From a checkpoint of a small transformer trained on Wikipedia.
Size: 14 layers, width 640, vocabulary 32768, 80.1M parameters.
Architecture: RMSNorm before each block, rotary positions, no biases in attention or MLP, capped logits.
MLP neurons of a small language model. Each row is named by its layer, matrix (gate and up: input weights; down: output weights) and neuron, and shows model dimensions 112-175. Each number is 50 + 12 x the weight over its row's rms, rounded and kept within 0 to 99. A neuron's up and down rows have the sign that makes its largest values positive.
After each neuron's rows, "fires after" lists the tokens most often just before its 100 highest values on Wikipedia text that the model never trained on.

L11.gate922:22 43 54 54 45 33 41 80 45 47 52 54 59 70 41 31 56 51 55 47 42 39 53 50 49 68 57 59 43 53 53 29 48 73 51 51 42 55 52 36 59 42 27 53 66 35 49 41 56 82 48 50 57 51 36 47 59 68 60 72 32 51 29 61
L11.up922:50 60 58 51 38 60 53 63 60 43 44 32 57 53 63 67 61 58 46 54 44 66 36 56 69 47 56 50 36 56 61 23 57 62 50 44 29 54 52 66 47 38 33 63 40 36 58 57 38 59 38 45 23 53 34 45 69 36 48 51 52 42 47 45
L11.down922:66 58 58 48 19 64 59 40 42 47 56 47 42 47 31 50 50 44 41 59 49 50 69 64 36 56 57 29 48 53 51 51 75 46 45 55 37 39 39 22 67 70 81 54 18 42 49 61 55 39 73 58 61 62 52 35 51 49 47 75 42 44 60 46
fires after: "0", "6", "1", "3", "2", "5"

L10.gate544:37 32 60 61 57 35 38 24 67 27 63 63 47 39 53 57 39 56 59 49 44 30 50 50 25 62 47 36 55 45 35 47 57 60 45 36 47 43 46 31 41 51 72 50 73 52 57 32 41 45 66 63 48 56 45 48 73 40 42 48 41 54 63 54
L10.up544:47 44 52 22 51 35 65 40 38 42 48 36 43 55 67 68 48 50 54 49 36 52 53 43 81 57 48 42 72 52 51 35 46 53 42 43 37 69 71 69 53 76 51 43 17 46 64 56 51 54 60 51 45 39 61 44 51 35 54 36 58 53 78 50
L10.down544:64 57 60 53 60 45 56 65 66 59 39 37 60 54 33 45 59 51 56 50 63 40 56 66 49 45 57 51 51 26 62 38 68 49 45 68 61 40 46 40 34 58 48 61 56 43 56 53 64 84 45 56 64 47 64 72 40 65 34 74 44 44 48 39
fires after: "\n", ":", " | ", "1", ") | ", "3"

L3.gate1535:64 48 56 69 66 57 50 70 36 42 39 69 68 64 49 49 50 33 45 50 41 50 46 24 41 36 43 26 42 58 51 99 48 48 46 45 30 51 63 41 56 44 52 55 70 54 52 65 41 61 49 46 41 45 66 46 62 45 62 53 61 31 48 46
L3.up1535:45 52 41 40 48 37 47 31 52 44 63 62 32 44 38 42 62 67 33 41 51 41 57 67 54 56 45 62 47 46 68 32 42 65 35 77 53 59 59 47 72 53 55 26 69 33 74 47 58 41 43 40 57 70 36 57 35 36 56 25 40 43 56 63
L3.down1535:53 49 61 33 62 50 46 46 45 49 37 68 78 51 71 65 52 65 22 49 43 55 71 67 58 43 64 56 48 45 55 45 33 50 41 49 66 63 29 47 55 38 36 71 40 42 60 40 51 57 41 51 79 51 72 54 13 65 51 64 38 42 64 55
fires after: "–", " to ", "4"

L3.gate629:45 46 37 31 41 48 62 53 69 36 39 42 64 41 54 58 45 45 39 61 51 35 62 44 64 35 47 39 31 50 73 59 54 36 41 48 65 61 44 45 48 49 62 73 52 42 53 52 76 47 34 60 51 37 39 73 42 50 59 35 36 35 45 60
L3.up629:56 61 51 40 47 54 48 58 43 25 49 71 49 24 70 48 46 48 42 27 56 39 50 41 80 41 67 54 75 48 38 61 46 55 58 28 41 57 61 35 32 59 62 54 47 51 43 46 58 49 65 47 32 54 43 50 50 52 48 33 47 26 51 52
L3.down629:53 42 20 40 51 68 46 46 52 72 44 48 52 60 48 50 68 57 47 48 53 48 53 55 35 63 52 38 45 40 51 34 46 50 39 42 26 60 43 53 57 41 66 70 63 51 54 46 40 54 35 53 45 52 48 52 53 58 39 54 53 46 32 47
fires after: " | ", ") | ", " Mil"

L11.gate340:56 53 31 50 61 54 53 43 51 62 48 44 46 32 44 61 50 44 64 33 30 45 75 46 60 41 57 69 56 78 72 67 47 36 55 12 48 48 36 22 58 76 57 67 51 40 83 58 59 59 52 41 77 45 68 61 46 70 56 49 54 48 50 46
L11.up340:22 54 28 51 55 47 53 36 36 51 62 65 54 55 43 40 46 54 37 58 47 42 48 56 40 49 60 45 40 44 46 49 46 49 28 57 51 41 59 43 48 61 47 47 45 42 65 30 56 60 47 83 54 37 32 47 52 48 55 43 49 61 41 48
L11.down340:51 57 63 49 35 60 51 49 58 48 37 36 56 39 61 40 40 37 53 40 39 35 52 51 43 46 41 37 47 68 61 32 60 48 71 55 40 35 37 34 34 69 36 36 32 60 55 74 52 36 62 46 56 75 43 37 58 49 47 45 29 52 48 47
fires after: "; ", " =", "\n"

L11.gate678:49 47 44 50 41 46 55 68 42 45 60 38 55 72 59 73 41 48 55 60 51 23 30 75 33 49 57 75 46 62 43 49 35 58 56 45 47 49 48 44 72 45 54 36 40 63 46 47 27 37 51 56 62 46 49 40 55 59 56 74 58 41 61 50
L11.up678:72 42 64 81 56 65 67 36 54 46 47 51 22 47 56 45 32 43 46 53 60 59 38 52 47 34 35 37 37 42 41 56 55 69 37 74 46 40 61 47 48 54 56 49 47 48 42 72 38 44 52 40 53 53 36 50 63 44 58 57 57 35 52 40
L11.down678:65 31 60 51 50 43 61 62 42 51 56 55 27 47 48 58 34 43 53 52 82 71 69 60 51 52 48 48 64 43 46 39 53 51 30 40 50 71 50 68 46 68 68 40 33 27 49 51 36 49 38 49 24 34 57 74 45 55 58 46 78 51 72 51
fires after: "2", "–", ", ", "1"

L11.gate1482:39 48 62 67 39 51 54 62 53 51 46 32 50 62 34 69 77 39 60 50 74 48 41 50 60 49 42 58 41 51 60 31 58 41 39 57 33 71 67 49 43 39 55 41 44 60 44 50 50 56 13 56 61 37 53 59 41 79 39 51 53 42 48 47
L11.up1482:62 38 36 48 41 52 45 48 55 45 48 38 69 52 66 65 57 44 50 50 41 33 55 69 67 59 71 42 39 53 46 12 67 49 59 61 45 55 42 51 38 51 31 71 66 38 50 60 53 61 54 64 57 71 72 44 45 39 47 32 69 64 75 32
L11.down1482:53 69 50 23 48 59 36 45 46 47 39 52 56 61 55 51 45 52 24 56 42 53 32 62 63 60 43 65 45 41 53 72 43 49 40 66 60 37 52 36 49 36 45 25 33 71 39 57 54 59 53 65 23 56 53 38 72 50 48 29 57 71 57 60
fires after: "2", "1", "3", "0", ".", "\n"

L3.gate189:75 77 46 54 61 39 55 49 34 61 67 64 60 61 62 31 64 60 36 45 57 54 60 54 54 67 50 64 47 50 57 50 28 52 62 66 38 48 65 62 83 47 19 49 48 56 41 45 42 57 41 46 43 42 55 63 26 35 50 45 57 37 57 46
L3.up189:30 37 53 59 54 58 40 53 31 27 45 73 57 37 62 39 47 46 49 54 67 49 46 54 34 77 56 73 50 43 71 33 56 39 68 55 50 39 55 65 62 47 58 53 49 34 40 53 70 66 46 36 64 50 55 51 53 47 50 53 31 64 71 43
L3.down189:78 61 62 51 47 39 54 46 36 40 47 54 50 83 75 51 45 48 47 41 68 63 57 52 64 67 32 71 59 46 33 54 52 60 52 64 73 23 39 54 50 51 59 41 47 62 37 66 45 52 45 13 46 55 45 76 43 23 68 41 52 25 77 51
fires after: " | ", "\n\n", "; ", "- ", "| ", "u | "

L11.gate308:55 38 56 39 52 39 60 43 36 66 40 33 55 56 73 59 47 42 33 48 61 44 71 76 57 40 36 42 73 35 61 45 52 71 37 34 45 60 48 43 45 70 58 29 55 48 52 47 44 36 32 38 49 35 44 61 54 51 38 59 40 36 66 42
L11.up308:53 35 56 56 34 58 56 47 38 50 48 41 60 54 53 38 52 30 39 60 54 47 36 61 63 55 46 33 39 34 33 51 56 40 27 54 43 76 72 63 48 40 44 48 46 59 67 37 27 56 68 50 80 35 62 43 35 41 48 62 42 46 60 47
L11.down308:56 50 55 39 51 39 60 39 50 48 55 40 53 47 70 25 46 66 25 57 45 53 55 31 33 30 48 50 53 50 38 57 63 48 60 40 36 62 53 72 52 49 41 53 33 63 38 69 63 34 47 52 40 96 49 57 45 49 71 47 57 41 63 51
fires after: "–", "2", "5", "1"

L11.gate202:63 42 60 47 46 74 43 50 47 46 44 60 49 57 46 49 64 63 32 55 41 43 49 63 54 70 35 47 53 46 54 41 36 46 63 42 55 32 65 31 40 73 27 57 47 42 48 43 29 54 39 67 37 46 59 58 61 60 31 54 42 40 56 53
L11.up202:36 42 25 52 39 40 29 45 46 44 52 36 47 69 47 49 50 60 58 46 50 30 31 63 37 30 63 56 51 52 58 74 27 43 39 28 45 73 57 34 71 52 50 39 48 44 58 48 17 51 56 45 47 48 42 51 38 40 68 35 54 39 44 69
L11.down202:68 47 37 31 55 38 34 59 45 61 76 45 30 52 38 31 49 70 38 46 47 37 67 56 62 62 47 52 35 36 58 39 40 66 67 44 45 60 64 53 26 54 62 59 67 50 61 43 64 51 73 44 24 54 58 49 55 46 44 53 43 58 40 46
fires after: "\n", " | ", "-", ")", "; "

L10.gate1640:39 47 44 61 83 40 54 42 63 53 51 46 43 50 61 32 56 45 71 47 56 62 42 56 51 56 48 53 62 25 43 48 57 48 52 48 36 48 46 47 46 38 54 38 48 48 55 46 22 64 43 52 37 44 58 65 60 44 45 46 60 52 41 33
L10.up1640:43 36 54 45 43 50 68 55 60 49 49 50 69 56 61 45 31 64 72 40 47 37 64 55 56 62 59 45 59 40 57 59 53 49 53 53 49 36 39 42 38 62 34 63 45 67 39 50 47 64 48 47 48 49 43 62 61 61 51 50 45 45 73 51
L10.down1640:56 72 40 56 36 55 47 56 56 61 39 40 35 64 59 64 40 53 65 52 37 55 51 73 53 36 56 39 59 65 79 55 77 54 51 44 54 44 63 47 61 59 46 33 49 35 50 56 54 39 38 45 50 53 61 38 51 54 48 64 47 51 63 59
fires after: "\n", "7", ")", "6", "2"

L11.gate823:36 38 37 55 64 40 41 31 57 29 33 56 35 39 67 40 81 59 53 36 66 57 59 43 43 49 47 46 36 40 58 39 33 55 44 60 52 52 47 66 40 47 60 32 67 69 70 57 55 35 64 40 60 63 36 42 32 60 39 54 43 44 68 55
L11.up823:48 31 42 39 69 44 36 68 23 44 53 48 33 40 78 31 53 44 72 52 45 42 34 50 67 15 51 74 44 36 54 32 40 38 50 32 48 38 56 53 43 42 42 26 69 69 56 71 46 55 40 51 54 49 21 36 40 52 40 40 49 55 74 35
L11.down823:48 39 61 44 49 40 26 46 59 41 45 58 51 38 72 55 61 43 43 57 58 65 68 33 78 50 57 39 69 52 62 74 38 25 44 56 45 52 50 52 55 40 53 71 64 48 30 49 48 53 53 61 67 38 63 63 38 51 49 52 73 34 51 50
fires after: "\n", "2", ")", "3", "| "

L11.gate136:43 37 56 39 51 43 49 37 59 38 51 65 44 52 48 42 56 53 69 49 46 60 37 42 39 55 49 46 49 53 36 61 43 55 68 63 50 45 63 70 48 89 64 45 66 33 46 24 64 26 44 54 58 45 45 32 58 57 58 59 56 77 43 34
L11.up136:52 59 39 60 45 71 40 58 47 48 36 39 26 57 55 61 54 50 71 25 55 59 68 34 62 33 54 45 47 44 38 43 33 24 58 44 24 52 59 42 38 47 33 54 47 48 49 28 55 58 60 44 44 34 40 72 53 43 40 35 56 49 46 62
L11.down136:62 69 56 40 65 37 40 24 44 68 51 49 33 72 40 24 49 64 40 46 18 40 56 46 66 67 56 45 42 66 53 20 55 45 52 27 71 36 40 48 62 49 77 44 60 44 38 59 38 49 55 65 62 54 58 36 74 48 46 54 55 55 47 42
fires after: " |", " | ", ") | ", "% |", "^{^} |"

L10.gate1072:38 54 48 63 35 54 52 63 39 44 52 37 43 63 33 20 52 73 48 29 51 59 61 53 57 68 39 68 44 63 35 28 55 68 44 29 53 36 53 54 43 38 35 38 38 21 42 46 41 26 54 62 45 64 27 34 54 67 49 53 28 43 39 69
L10.up1072:57 47 59 34 36 61 68 59 40 64 60 57 58 40 43 53 56 65 44 43 42 66 40 47 64 47 34 37 59 59 42 58 44 36 40 52 29 76 45 71 19 45 62 47 69 48 53 46 33 28 50 28 49 61 52 47 69 55 46 62 47 41 57 64
L10.down1072:50 62 39 66 54 29 48 60 44 31 58 55 76 63 59 57 42 39 56 71 44 34 55 17 37 56 55 42 58 50 34 38 63 51 38 55 58 46 71 53 36 41 58 68 50 61 55 57 61 47 62 56 30 46 54 68 50 56 39 53 61 52 53 46
fires after: ".", "1", "2", " × ", " p"

L3.gate415:53 54 51 46 55 57 46 66 41 49 45 50 45 43 67 64 57 73 43 29 44 44 71 32 36 38 46 67 72 65 60 54 41 49 58 72 53 46 71 45 47 46 39 49 24 62 44 50 39 41 35 46 45 60 26 69 72 53 34 55 41 38 43 49
L3.up415:55 69 56 67 39 47 50 48 32 56 55 30 43 59 57 43 67 54 48 41 68 45 37 31 34 58 45 38 65 63 25 39 66 51 50 45 48 38 70 44 81 50 44 54 31 51 63 64 23 58 57 54 76 46 28 56 56 33 40 53 62 46 64 68
L3.down415:47 42 68 48 45 34 53 47 49 59 51 53 55 41 69 52 52 49 71 37 47 52 40 57 55 48 61 27 26 42 65 53 64 59 39 65 59 42 27 45 43 66 35 40 46 62 61 47 44 26 45 37 39 22 59 57 47 27 66 59 38 56 62 62
fires after: "\n", "\n\n", "| ", "2"

L3.gate954:47 41 61 64 68 60 39 07 59 43 64 42 59 60 45 59 67 51 44 59 55 74 39 49 58 40 49 71 50 28 39 63 57 43 59 62 43 67 73 65 67 54 53 87 43 38 36 54 37 61 61 33 45 45 42 38 76 20 48 52 47 21 31 51
L3.up954:59 51 43 55 54 44 48 43 64 52 55 48 61 44 47 39 39 55 49 41 58 59 29 48 47 27 50 25 49 42 33 49 28 47 71 38 64 51 51 67 72 17 37 48 42 47 54 52 28 62 31 34 44 50 73 53 79 35 44 42 70 39 42 42
L3.down954:56 42 48 55 60 49 59 57 41 41 51 59 58 44 74 40 48 49 75 51 54 63 40 42 47 56 72 32 46 57 53 47 64 65 39 37 49 63 49 47 64 72 40 43 69 32 63 52 44 28 82 35 69 57 41 37 29 54 77 50 47 67 51 38
fires after: "2", "1"

L3.gate944:42 41 45 79 64 47 72 30 69 52 45 67 35 59 61 23 58 40 60 56 44 59 32 30 66 42 41 69 53 38 43 67 58 59 54 57 36 67 46 63 31 63 62 50 65 30 37 46 55 48 59 45 60 52 76 57 37 40 58 42 53 43 66 56
L3.up944:46 26 64 58 38 54 53 56 56 34 43 81 40 28 55 38 47 37 39 66 42 46 50 44 50 45 57 82 50 63 51 55 52 60 50 54 54 84 49 52 36 53 57 40 59 35 36 50 46 48 59 47 57 54 50 69 46 48 65 40 55 46 54 52
L3.down944:47 61 38 47 61 56 40 56 39 46 47 66 50 53 32 67 27 30 41 43 27 58 74 43 57 56 32 65 60 37 70 58 31 55 35 52 61 65 55 46 51 41 42 41 41 51 51 37 63 31 60 55 27 78 32 58 52 44 33 39 26 25 49 41
fires after: "\n", "K", " K", ", K"

L3.gate1532:36 45 31 74 40 40 70 66 48 63 42 50 58 62 57 39 53 41 33 53 61 57 44 66 50 57 39 42 51 34 49 42 47 52 34 54 40 40 47 38 53 52 26 64 42 64 44 47 29 45 46 45 59 51 37 43 70 44 41 54 65 51 51 61
L3.up1532:41 51 44 52 59 55 61 39 44 42 59 39 53 43 50 30 52 72 59 44 56 56 48 35 47 24 46 52 77 35 51 55 57 45 53 46 43 52 26 46 27 47 44 59 62 32 36 53 53 56 60 41 15 36 38 43 44 29 43 39 62 57 34 29
L3.down1532:51 51 72 51 36 50 56 64 59 65 78 64 51 65 61 75 57 60 27 35 69 65 50 50 17 47 50 42 67 35 66 44 52 46 49 36 26 46 51 43 78 66 61 45 61 61 47 64 47 50 51 54 66 50 55 79 63 40 58 59 54 59 60 52
fires after: " | ", "1", "0", "\n", "3", "4"

L3.gate155:41 63 53 53 52 45 40 30 51 54 52 55 68 21 45 74 34 76 67 67 44 50 48 60 30 30 35 64 35 50 41 50 52 52 38 39 58 51 60 48 62 60 60 82 44 63 67 50 65 33 45 71 54 40 35 46 34 64 37 57 44 35 40 48
L3.up155:64 52 38 43 65 56 60 47 38 44 54 36 36 58 29 73 59 29 43 13 46 59 58 43 27 67 45 52 54 56 50 63 48 60 55 49 52 61 62 37 47 30 51 40 29 32 63 64 52 49 47 55 30 40 41 66 46 33 73 51 44 44 34 64
L3.down155:49 48 55 56 56 25 46 28 56 56 66 49 57 49 46 49 51 64 57 60 50 69 35 66 48 62 42 38 45 41 58 50 64 40 45 39 61 43 56 62 38 39 45 59 53 39 56 42 69 48 58 43 45 38 44 54 50 38 29 41 52 43 59 41
fires after: ".", ":", "–"

L3.gate1026:33 48 65 73 50 63 80 28 50 54 62 58 70 67 56 66 44 44 54 63 55 59 56 47 51 62 52 46 56 55 64 57 50 59 72 31 53 49 48 11 47 45 35 67 31 62 47 57 53 41 66 54 64 58 37 46 61 51 35 50 66 41 53 45
L3.up1026:48 52 58 60 59 59 31 56 42 54 68 47 47 51 67 54 56 63 55 42 73 59 44 46 38 42 43 80 47 58 38 25 44 57 39 40 21 49 39 56 61 47 32 68 42 66 43 39 66 46 45 39 52 28 52 55 40 33 42 14 45 52 37 53
L3.down1026:39 48 61 51 47 77 36 40 42 67 49 52 39 61 54 55 62 42 62 35 60 42 43 26 34 43 66 61 53 53 48 55 61 37 29 50 34 45 33 46 36 42 59 44 52 69 66 58 27 65 59 39 62 49 48 56 54 43 58 54 35 40 32 56
fires after: "2", "1"

L10.gate681:45 68 38 46 49 55 57 49 36 53 82 47 60 20 70 47 59 56 55 54 41 41 64 58 41 39 45 61 45 16 61 53 35 42 44 18 55 31 56 34 64 47 50 41 39 61 35 46 65 60 43 51 64 54 53 50 47 32 36 39 69 55 50 45
L10.up681:42 60 36 56 64 80 69 28 42 52 22 68 55 61 58 25 61 69 31 59 55 69 57 60 49 54 47 33 48 51 54 45 43 68 31 35 41 46 36 50 35 63 47 48 42 36 44 78 46 53 41 53 59 50 83 65 32 39 40 61 41 54 61 37
L10.down681:64 57 64 58 55 42 61 54 60 55 57 59 69 43 48 62 38 46 57 47 43 53 58 43 62 62 38 47 54 41 25 68 42 55 50 43 42 62 86 33 45 47 55 39 48 61 50 57 46 50 33 46 38 65 53 43 34 65 42 44 76 58 52 46
fires after: "\n", "- ", "-", "13", "| ", "|"

L3.gate1370:48 32 59 62 38 47 63 69 47 63 43 67 35 55 31 45 59 18 65 43 50 25 44 41 40 48 59 41 50 36 66 70 46 38 59 58 55 52 43 48 52 51 29 51 59 48 37 64 54 51 51 67 44 57 39 62 31 61 50 43 52 45 45 64
L3.up1370:54 56 46 48 60 36 73 47 50 64 40 49 47 63 57 50 49 42 56 58 53 42 53 57 25 46 41 60 44 39 45 59 48 51 37 33 53 55 34 51 37 69 47 54 52 35 43 52 15 69 63 54 59 40 50 61 51 68 45 24 41 60 49 63
L3.down1370:74 41 68 63 45 55 41 44 47 66 63 70 56 32 54 50 61 45 36 62 44 34 56 58 85 59 39 46 56 54 35 51 70 44 53 35 30 56 33 38 52 48 50 49 44 52 50 54 54 39 30 56 34 57 42 61 59 51 70 66 55 31 45 36
fires after: "\n\n", "\n"

L11.gate856:49 43 53 34 80 55 49 49 60 64 54 34 43 43 52 48 51 51 47 34 66 53 58 48 55 58 30 86 54 24 76 49 62 46 64 35 46 32 59 63 40 26 49 41 45 02 38 84 47 47 50 41 33 62 60 71 66 70 41 40 45 57 54 41
L11.up856:48 55 45 55 57 52 41 66 58 64 55 52 59 23 35 50 54 50 61 61 41 60 60 47 48 73 38 38 50 41 49 57 40 63 56 67 58 47 57 49 53 64 53 46 60 48 34 36 62 42 40 46 54 53 39 56 41 61 56 66 61 59 72 59
L11.down856:50 58 71 44 34 50 62 49 52 53 58 78 46 55 55 44 35 56 71 42 54 42 29 58 31 49 49 54 52 34 49 53 36 51 57 52 64 51 31 44 52 56 58 56 69 55 65 55 49 57 47 57 65 57 41 48 31 66 39 63 44 48 54 51
fires after: "1", "2"

L3.gate589:51 60 42 40 47 43 36 40 63 43 60 66 64 52 47 44 68 62 54 59 66 61 35 43 49 67 50 54 55 63 54 60 44 45 77 54 63 35 65 57 55 58 59 48 56 49 37 66 78 49 59 51 39 54 27 67 62 63 54 57 60 66 56 39
L3.up589:54 51 45 59 35 47 63 54 53 35 43 53 49 42 44 45 59 53 31 38 34 28 55 48 49 44 68 54 44 66 57 60 48 41 54 31 39 39 59 60 50 50 46 54 64 57 39 53 59 44 42 50 43 42 57 43 54 45 43 44 40 48 58 68
L3.down589:56 43 66 14 59 56 37 59 56 58 82 73 50 68 47 31 78 68 51 50 52 48 45 58 35 40 51 50 76 41 44 40 43 66 68 73 56 47 42 41 47 40 74 28 54 40 61 45 73 39 63 57 57 46 50 66 51 43 51 43 50 43 44 34
fires after: "2", "1", "7", "8"

L3.gate687:55 69 50 51 26 47 36 30 54 36 56 46 34 58 51 52 51 56 50 49 55 72 39 58 54 58 52 76 54 53 73 60 25 78 38 39 40 45 63 39 56 46 39 36 39 33 71 66 33 59 62 36 61 64 29 49 57 66 61 31 61 39 44 49
L3.up687:50 53 64 66 47 51 68 58 53 17 55 67 54 23 19 16 43 57 65 34 43 55 64 47 45 54 40 44 59 50 51 51 45 50 53 34 41 47 68 50 62 42 45 53 41 49 47 65 54 50 53 46 39 44 50 28 48 39 49 29 70 38 50 29
L3.down687:46 39 64 36 40 49 63 45 41 36 64 53 50 41 60 52 49 47 48 53 58 76 62 49 38 79 54 57 40 48 43 49 49 32 44 40 52 39 66 37 19 43 50 48 48 61 48 65 49 45 49 61 61 38 59 67 52 41 62 47 34 51 41 56
fires after: "1", " rid", "01"

L3.gate1320:40 45 62 86 63 39 46 40 47 19 42 37 45 52 59 44 49 44 55 46 46 50 58 56 51 39 38 62 36 32 50 54 43 79 30 30 27 46 54 34 65 50 55 41 42 37 47 64 48 35 40 43 44 39 40 55 38 47 47 45 43 54 56 49
L3.up1320:60 66 37 39 57 40 68 37 53 28 38 35 38 61 38 61 49 42 50 63 47 45 24 41 35 57 54 30 45 80 58 55 46 29 39 62 51 67 45 28 40 51 53 48 54 45 70 48 37 79 42 37 45 50 39 64 55 48 44 47 47 56 34 56
L3.down1320:46 33 64 30 33 62 61 52 43 55 42 48 59 45 38 47 69 39 50 53 49 42 69 49 27 41 80 60 52 79 59 58 45 30 30 38 55 44 48 32 46 52 47 61 31 45 56 68 58 55 50 57 57 77 42 58 44 46 61 63 44 46 66 33
fires after: "–", "; Label"

L3.gate1297:44 69 58 24 65 50 52 52 45 36 45 73 44 62 31 79 55 29 61 64 69 44 39 60 59 45 59 35 54 47 47 43 66 60 70 52 66 27 55 46 39 56 33 51 55 46 77 56 49 34 48 60 35 62 37 43 49 53 51 51 52 37 32 08
L3.up1297:47 41 43 51 36 53 42 43 82 52 47 44 52 53 41 57 62 49 69 42 14 43 61 38 61 45 61 70 29 58 59 53 76 43 42 45 67 41 35 56 62 51 57 48 56 56 52 55 76 41 34 36 23 44 36 44 47 50 47 52 44 43 42 59
L3.down1297:55 62 55 48 47 59 38 43 42 47 46 49 69 60 30 55 48 51 41 42 53 68 46 34 49 62 52 47 62 39 43 35 66 26 49 47 63 52 30 54 39 53 58 42 67 44 72 41 62 48 27 51 66 42 58 72 35 50 40 51 55 60 44 47
fires after: ".", " Mary"

L3.gate63:41 40 70 41 59 44 62 51 63 62 51 60 36 56 39 67 56 54 42 51 34 46 49 38 50 55 47 47 33 69 53 38 30 49 54 56 37 80 49 45 74 63 72 46 32 67 35 53 57 57 35 61 49 49 36 57 45 52 32 20 58 56 33 50
L3.up63:52 57 62 34 39 37 53 41 35 46 66 30 28 45 31 63 39 64 59 58 66 63 41 30 46 42 37 47 50 64 34 19 33 33 32 55 40 25 59 46 38 61 54 55 53 40 54 51 51 66 47 41 73 34 42 36 36 61 56 59 46 21 40 63
L3.down63:53 59 52 68 52 43 53 45 34 41 66 50 51 44 62 60 49 53 64 48 53 63 58 42 52 61 35 27 44 34 52 53 52 62 38 55 63 61 66 53 51 32 57 40 44 34 60 43 55 46 48 46 46 54 56 55 48 49 54 39 52 67 68 75
fires after: "\n\n", " \"", " | ", ", \"", " album", " | \""

L3.gate344:46 40 46 45 76 48 65 52 58 71 35 55 67 56 80 34 33 55 57 41 56 64 43 27 42 53 40 53 44 49 56 69 15 54 38 46 20 68 55 28 27 43 45 50 43 41 26 60 50 48 24 48 39 63 31 54 68 66 57 47 41 43 68 68
L3.up344:54 47 47 40 33 56 44 56 55 41 54 57 52 60 34 77 34 31 29 32 32 65 31 46 26 46 52 35 56 59 36 67 56 58 25 36 42 44 49 61 61 36 58 38 60 70 64 27 53 48 32 82 56 48 55 41 54 44 46 58 71 54 42 40
L3.down344:65 56 39 45 43 51 41 65 55 63 71 54 32 45 60 50 61 30 44 65 47 50 39 45 56 47 29 38 54 52 41 49 52 58 38 53 65 39 65 60 57 45 64 67 68 73 49 57 48 38 48 66 43 60 57 40 66 63 55 49 44 52 54 47
fires after: "\n\n", "\n", " “", " \"", ", the"

L3.gate525:37 54 38 37 41 54 51 38 41 50 61 53 30 50 38 59 39 59 46 51 63 47 61 56 42 61 37 44 57 50 53 22 48 41 56 36 45 41 57 58 78 45 65 64 52 46 43 45 37 43 41 53 48 15 61 40 46 34 26 74 50 73 61 45
L3.up525:54 50 69 50 58 58 56 53 56 56 45 40 44 52 42 53 59 21 69 38 68 44 18 47 68 61 68 59 58 60 64 39 41 51 22 40 27 62 30 44 41 57 43 51 62 68 42 54 67 48 37 27 60 82 23 52 69 33 34 37 61 51 54 49
L3.down525:52 64 49 40 53 45 38 43 36 47 50 48 63 81 76 71 62 51 58 76 42 27 68 49 47 55 46 54 43 57 53 39 61 38 40 40 58 67 42 30 52 49 55 39 54 47 53 58 63 56 55 63 50 23 48 44 66 38 52 41 34 56 63 43
fires after: "1", "2", "3", "0"

L3.gate1549:43 43 42 72 78 36 55 54 42 57 70 50 58 61 50 47 61 55 34 60 67 67 50 43 50 51 67 58 56 58 42 57 44 60 51 62 42 33 64 41 35 45 41 42 44 55 36 63 49 41 46 31 49 53 44 59 61 55 50 37 55 41 49 31
L3.up1549:38 55 50 49 50 59 30 46 50 60 58 34 80 58 69 49 80 49 32 50 57 12 63 48 43 59 51 43 69 56 53 69 28 59 54 79 57 41 52 56 51 60 70 37 46 49 40 40 44 52 30 60 57 33 52 29 48 40 64 51 69 35 37 42
L3.down1549:46 23 57 22 44 63 61 34 55 72 46 46 44 48 53 31 72 66 40 53 48 37 63 54 58 36 34 46 60 51 61 46 54 50 39 44 45 57 27 59 66 52 67 61 48 58 58 44 35 37 57 63 61 45 64 57 36 28 42 50 56 43 53 53
fires after: "1", "2", "\n"

L3.gate1272:47 41 43 71 39 51 44 71 38 38 53 50 49 46 41 44 24 61 46 53 45 30 64 73 50 30 58 55 44 34 42 41 38 51 27 44 50 40 40 50 61 34 47 54 47 32 58 36 34 49 45 56 34 37 49 55 28 73 48 58 62 55 36 39
L3.up1272:46 38 48 37 45 48 52 42 48 54 50 69 49 49 48 59 54 52 71 45 53 61 66 54 54 53 59 58 29 41 65 33 61 27 52 60 50 65 54 46 46 79 39 48 42 44 53 47 35 43 73 35 51 60 69 47 50 34 43 40 44 54 41 37
L3.down1272:55 45 64 45 42 58 49 56 42 77 17 46 65 43 40 60 46 53 61 65 52 55 47 51 44 52 55 41 51 78 50 54 50 43 60 64 61 49 48 51 33 63 54 51 41 72 64 47 68 39 46 47 54 56 55 49 50 50 36 61 35 68 32 50
fires after: "0", "1", "5", "2", "3"